config.toml
num_key_value_heads = 12
intermediate_size = 1536
norm_eps = 1e-06
bias = "all"
optimizer = "muon_variant"
learning_rate = 0.0103
max_seq_len = 1024
MLP neurons of a small language model. Each row is named by its layer, matrix (up: input weights; down: output weights) and neuron, and shows model dimensions 0-127. Each number is 50 + 10 x the weight over its row's rms, rounded and kept within 0 to 99.
Before each neuron's rows, "fires after" lists the tokens most often just before its 100 highest values on Wikipedia text that the model never trained on; "fires before" lists the tokens most often just after its 100 highest values on Wikipedia text that the model never trained on.

fires after: ".", " dem"
fires before: " |", "%", " |\n", " m", " million", " km"
L7.up1467:49 45 33 55 38 56 49 64 50 55 30 36 35 50 51 48 26 60 57 47 44 57 39 63 40 48 61 56 39 58 66 43 44 54 52 40 53 50 49 56 47 46 47 48 54 51 54 53 43 49 53 44 42 67 41 41 44 58 71 43 56 52 66 91 51 53 40 48 65 66 46 58 54 42 45 49 56 38 44 37 62 42 59 49 68 44 66 67 45 54 57 68 54 53 35 57 61 55 63 36 56 49 52 56 50 48 68 66 49 40 44 61 57 55 41 51 74 65 52 64 61 32 49 62 49 61 38 27
L7.down1467:62 57 38 46 35 38 42 54 45 42 51 32 57 48 61 49 44 43 54 61 58 58 57 52 63 32 65 48 62 35 52 34 52 47 45 36 55 58 49 36 52 51 60 37 60 56 58 37 65 65 55 49 22 57 54 60 45 50 33 49 67 46 67 53 48 50 50 61 49 44 47 42 39 45 48 40 41 51 51 55 82 53 69 51 64 59 49 45 53 34 48 45 57 53 48 44 36 48 58 44 33 44 76 46 49 44 53 32 63 64 47 73 46 56 42 48 31 40 59 56 51 64 27 52 43 68 55 19

fires after: ",", " September", " March", " October"
fires before: "199", "201", "200", "202", "197"
L9.up949:46 41 41 64 53 41 47 63 44 51 37 45 56 56 43 53 36 70 43 56 55 28 28 69 49 38 64 61 40 48 47 38 43 47 57 68 53 64 56 62 53 49 58 28 59 45 56 61 55 51 55 51 54 66 41 54 49 45 47 43 49 40 48 49 57 47 56 56 45 57 23 60 46 61 48 52 52 59 52 57 49 49 49 64 51 70 47 50 56 42 65 42 46 43 47 55 56 46 54 29 53 67 51 48 58 37 48 70 71 51 42 37 48 50 49 49 43 53 48 67 57 40 44 44 53 53 37 47
L9.down949:38 45 47 47 62 40 56 52 43 49 58 54 43 36 47 38 59 51 44 46 64 44 51 72 44 54 53 62 55 60 50 63 56 31 42 52 35 61 57 63 53 67 44 42 38 77 64 58 58 63 51 29 49 46 60 47 56 64 57 49 56 59 54 41 49 47 49 60 45 68 45 56 45 39 36 39 42 81 66 45 46 48 54 50 45 58 71 45 46 33 49 51 43 50 61 51 50 36 58 64 53 47 50 52 58 48 41 65 55 63 48 36 53 43 50 44 46 70 65 43 68 51 20 56 43 47 61 39

fires after: " "
fires before: ","
L9.up628:31 46 46 51 43 40 53 51 53 49 48 53 38 67 43 30 51 36 59 43 85 58 53 44 36 37 54 43 49 48 59 49 46 48 58 52 45 42 47 50 50 44 53 54 56 51 48 51 60 58 50 50 41 48 43 52 71 52 41 34 41 47 49 62 51 55 64 61 48 38 42 46 59 59 49 47 53 52 45 66 53 45 54 42 50 38 46 53 38 47 34 71 37 52 47 50 72 70 49 70 40 58 46 55 61 41 58 55 51 59 59 60 53 50 54 64 44 54 29 44 54 55 44 59 68 43 36 54
L9.down628:43 53 40 44 24 46 50 45 39 52 58 44 33 50 39 48 39 37 48 40 65 39 41 51 50 44 40 57 48 67 44 53 54 50 51 60 50 40 51 37 38 60 53 54 36 55 52 43 58 67 53 53 46 61 40 47 53 47 54 49 41 55 48 35 49 47 50 47 38 47 55 64 67 54 59 42 56 43 41 59 46 45 37 32 27 62 36 45 53 34 52 57 39 81 42 52 31 51 56 58 48 47 48 57 53 57 56 34 65 50 60 42 61 44 45 47 51 53 34 53 45 39 47 37 61 36 31 51

fires after: ".", ",", " ."
fires before: " |", " m", " |\n", "4", "8"
L7.up683:48 52 62 51 47 42 57 47 52 38 54 46 63 49 46 43 47 44 58 46 45 43 45 59 51 52 37 52 47 53 62 42 47 51 43 25 67 51 55 45 62 36 60 45 44 71 43 52 49 48 45 52 48 51 28 61 45 46 45 43 47 54 61 69 58 48 47 40 57 42 37 47 58 52 46 55 44 30 40 43 61 48 51 35 55 65 39 41 37 41 55 40 69 59 64 55 58 48 61 49 56 56 43 28 42 61 40 63 36 57 42 38 63 54 54 44 49 44 44 42 39 55 58 51 68 46 51 56
L7.down683:45 50 52 57 58 38 60 41 59 55 34 54 56 62 60 56 43 34 42 38 61 57 49 42 51 54 39 45 37 46 54 48 46 64 58 38 69 46 58 65 49 57 68 53 48 64 27 44 44 55 42 47 36 51 44 64 50 52 34 36 52 66 53 41 57 43 45 55 48 61 47 54 48 64 45 49 46 38 48 50 41 42 38 54 67 71 51 29 37 58 59 42 51 56 61 52 61 40 58 48 46 57 40 38 48 60 48 62 62 54 48 48 65 42 48 40 42 64 48 46 56 45 47 55 45 55 60 48

fires after: "|", "″W", "″E"
fires before: " |", " /", "200", ",", "202"
L5.up823:45 49 46 42 48 71 51 41 58 52 38 56 55 59 43 50 52 50 57 42 58 67 59 53 36 46 53 38 44 44 53 68 67 41 37 55 40 49 50 51 47 41 55 59 52 53 47 36 54 45 60 54 60 38 37 45 52 53 74 59 59 51 62 51 68 60 45 35 46 46 56 54 35 43 50 58 63 50 57 59 64 39 46 59 47 43 55 55 57 37 50 68 35 55 70 59 45 38 63 62 62 49 33 49 28 65 62 47 43 42 47 53 55 63 52 66 69 53 58 45 32 48 62 56 73 45 52 50
L5.down823:63 36 38 57 49 37 49 48 41 52 59 53 43 44 49 47 73 46 43 39 43 64 43 65 38 39 36 28 47 55 42 66 50 56 65 40 53 54 51 46 31 46 51 50 59 66 53 43 36 38 57 42 47 52 36 43 44 57 47 76 44 46 28 45 69 48 46 46 63 55 49 56 34 47 54 49 47 60 51 57 43 41 44 39 56 49 48 64 65 52 43 34 58 43 63 51 51 51 50 52 55 53 63 40 60 56 56 52 53 36 40 50 64 80 46 43 59 48 53 53 42 40 43 61 52 53 55 35

fires after: " |", " up", " a", ","
fires before: " |", " |\n", " ", " the"
L5.up1222:55 66 46 62 56 69 58 57 71 52 75 44 54 45 43 36 62 61 55 38 40 61 63 45 58 47 65 41 45 46 45 41 37 41 62 49 56 61 59 51 42 51 63 53 57 53 53 61 41 61 63 56 63 48 50 64 58 45 73 60 43 42 50 45 59 56 48 56 46 48 48 54 31 57 44 39 51 37 51 67 26 59 40 46 48 57 50 56 63 55 51 52 38 57 43 41 50 42 43 39 48 67 50 43 71 54 45 40 43 39 51 13 49 50 58 58 37 40 65 61 58 47 52 57 29 42 46 53
L5.down1222:61 42 58 50 53 56 43 73 44 42 52 53 31 48 42 31 60 46 28 60 37 56 44 54 54 49 39 40 40 53 47 51 55 41 57 38 47 61 50 48 54 58 54 39 67 55 43 73 47 59 47 51 47 65 36 61 41 50 63 48 54 57 53 64 57 45 42 61 34 41 59 48 44 52 61 57 45 56 40 45 33 67 36 50 45 65 40 53 45 24 56 50 57 56 44 57 53 42 60 47 44 69 46 42 51 66 44 45 39 42 73 45 62 74 39 63 55 50 55 57 53 43 54 48 58 43 40 48

fires after: "0", " |", " —", "1", "4", "8"
fires before: " ", " —", " ."
L5.up378:54 39 51 45 35 33 48 41 66 64 63 57 40 47 36 35 59 39 48 59 45 53 52 48 38 48 54 54 39 55 38 49 49 65 49 42 47 55 65 50 53 41 60 54 53 55 54 37 40 51 36 49 44 43 70 41 53 38 51 30 51 54 55 43 59 45 47 59 34 49 51 52 22 61 56 50 56 30 42 56 49 58 59 50 49 55 47 63 56 46 60 40 48 41 46 41 38 61 50 67 60 61 48 54 65 50 60 45 54 32 54 44 69 40 37 37 59 60 46 50 51 56 42 51 54 38 60 67
L5.down378:59 29 40 36 36 35 29 40 67 54 40 45 49 54 41 64 41 59 40 45 50 41 29 38 61 57 44 52 38 44 55 56 52 61 63 57 37 37 47 45 51 47 50 58 41 51 35 38 59 59 37 56 50 59 50 58 61 46 38 50 37 38 47 47 54 65 46 56 43 58 43 48 33 55 61 29 45 64 54 43 38 59 55 60 38 64 57 33 63 45 61 49 65 39 68 49 42 53 45 48 38 41 68 49 63 39 52 47 46 51 44 55 51 62 40 35 55 58 44 44 55 54 52 42 47 53 68 64

fires after: " in", "193", "198", "192", " In", "197"
fires before: ",", ".", " and", ".\n\n"
L5.up1291:64 49 27 52 36 45 67 58 39 39 61 53 53 70 55 45 44 32 48 55 64 53 53 43 54 47 56 35 60 52 46 47 37 38 55 48 40 58 60 40 12 43 42 49 47 48 53 46 41 63 48 42 50 55 62 36 49 65 25 33 49 42 31 58 48 50 40 59 54 41 65 56 50 38 59 46 49 57 54 45 59 34 36 53 61 48 61 59 61 50 56 61 39 55 42 56 50 52 40 53 40 59 38 28 57 52 57 44 55 56 53 44 60 69 44 58 47 50 48 49 65 60 54 52 57 54 48 59
L5.down1291:53 58 57 35 33 53 44 50 31 46 56 64 33 41 51 54 46 55 61 66 42 61 56 51 44 45 51 36 61 39 35 45 52 55 31 53 50 48 59 47 63 44 45 48 38 45 40 46 47 75 45 45 48 65 52 57 53 39 64 51 60 51 57 43 44 54 58 46 61 49 65 70 58 49 57 46 44 50 37 44 74 45 40 47 53 32 53 62 44 47 62 33 32 70 49 56 48 59 32 60 27 36 54 52 28 52 51 36 51 50 58 66 44 51 61 42 43 60 34 61 58 37 50 59 54 58 50 37

fires after: " |\n", "|---|---|---|---"
fires before: "|", " "
L2.up1016:52 58 55 60 41 51 50 40 64 60 31 25 61 54 49 49 50 36 50 48 36 51 49 52 41 36 43 53 46 58 68 52 58 55 51 52 39 37 43 37 40 43 44 48 51 51 43 45 46 54 51 47 32 53 52 53 65 68 44 41 55 38 44 59 54 64 49 57 50 40 60 43 56 44 45 63 47 51 45 51 57 42 66 46 45 47 39 36 72 46 49 59 44 50 35 59 32 39 52 60 58 43 56 37 50 35 53 53 59 47 45 47 58 59 40 74 47 49 45 37 50 50 34 63 56 66 52 53
L2.down1016:40 44 48 47 40 52 47 40 64 50 42 38 40 67 64 54 58 32 62 57 46 72 46 66 43 52 58 53 56 69 49 47 72 47 50 30 45 46 45 55 57 28 44 53 55 58 42 40 38 66 36 51 55 54 62 58 58 65 50 37 57 49 41 61 47 53 47 70 49 47 44 42 54 54 44 60 62 46 56 56 57 48 47 52 57 56 41 35 36 26 52 51 37 53 42 44 43 37 51 41 51 53 41 55 37 36 56 44 55 39 50 46 53 51 53 60 40 44 41 56 42 50 40 66 55 55 45 51

fires after: ".", ":", "6"
fires before: " |", " |\n", "%", "\n", " assists", " "
L9.up251:49 44 45 39 40 54 41 52 38 45 85 34 53 64 45 50 71 36 60 55 67 45 52 57 62 61 62 56 58 55 42 44 55 49 49 45 53 49 38 53 30 42 43 49 50 45 49 51 49 38 26 41 52 56 53 52 31 53 48 47 45 46 60 50 62 51 47 33 42 39 45 57 60 38 33 53 68 42 53 49 66 62 57 51 40 53 41 49 61 71 56 47 58 70 70 45 50 44 56 54 48 57 49 55 61 53 51 40 44 54 55 52 55 51 48 35 65 64 42 51 39 54 27 41 37 33 39 54
L9.down251:53 41 53 48 24 53 54 59 50 56 35 43 43 42 43 69 51 59 60 56 57 64 51 40 48 50 55 50 60 51 49 45 45 49 23 67 32 61 58 48 45 44 47 39 53 37 72 46 60 29 62 55 42 55 53 58 41 56 50 47 47 46 75 47 51 43 47 44 36 66 35 68 48 75 32 55 49 47 53 42 69 46 65 51 42 44 41 53 61 50 42 49 56 57 47 56 51 41 50 42 42 50 70 65 63 49 55 46 52 52 61 49 66 39 58 58 46 64 44 55 47 53 61 57 48 53 64 40

fires after: " |\n", " is", "|---|---|---|---", ","
fires before: "|", " to", "ant"
L2.up398:27 61 43 44 49 41 57 37 55 56 37 25 46 54 58 45 38 49 68 39 38 56 44 57 38 49 65 41 49 37 59 46 50 48 41 51 50 48 50 38 44 41 44 58 61 73 53 56 32 60 50 44 44 58 62 46 45 65 48 52 76 53 28 59 32 52 51 62 57 46 40 49 33 64 56 53 32 40 42 49 63 30 74 62 46 50 46 40 59 38 35 58 35 52 52 62 47 50 61 52 43 51 45 41 57 60 58 54 42 58 65 43 59 62 59 50 46 55 30 45 41 61 44 75 41 49 41 65
L2.down398:30 57 39 54 50 51 58 44 46 54 40 24 37 55 55 50 48 72 51 40 38 56 39 59 43 56 69 41 50 67 60 61 56 48 53 51 65 67 39 46 55 34 56 62 71 68 58 58 38 55 39 44 39 57 53 49 32 74 55 57 55 57 45 43 31 50 59 71 54 43 46 39 35 61 48 41 45 43 39 44 80 35 73 62 45 54 47 52 54 34 46 61 44 45 40 60 48 34 45 41 38 51 35 33 38 56 51 60 40 53 55 50 61 47 43 47 40 45 42 54 38 46 53 78 46 55 45 65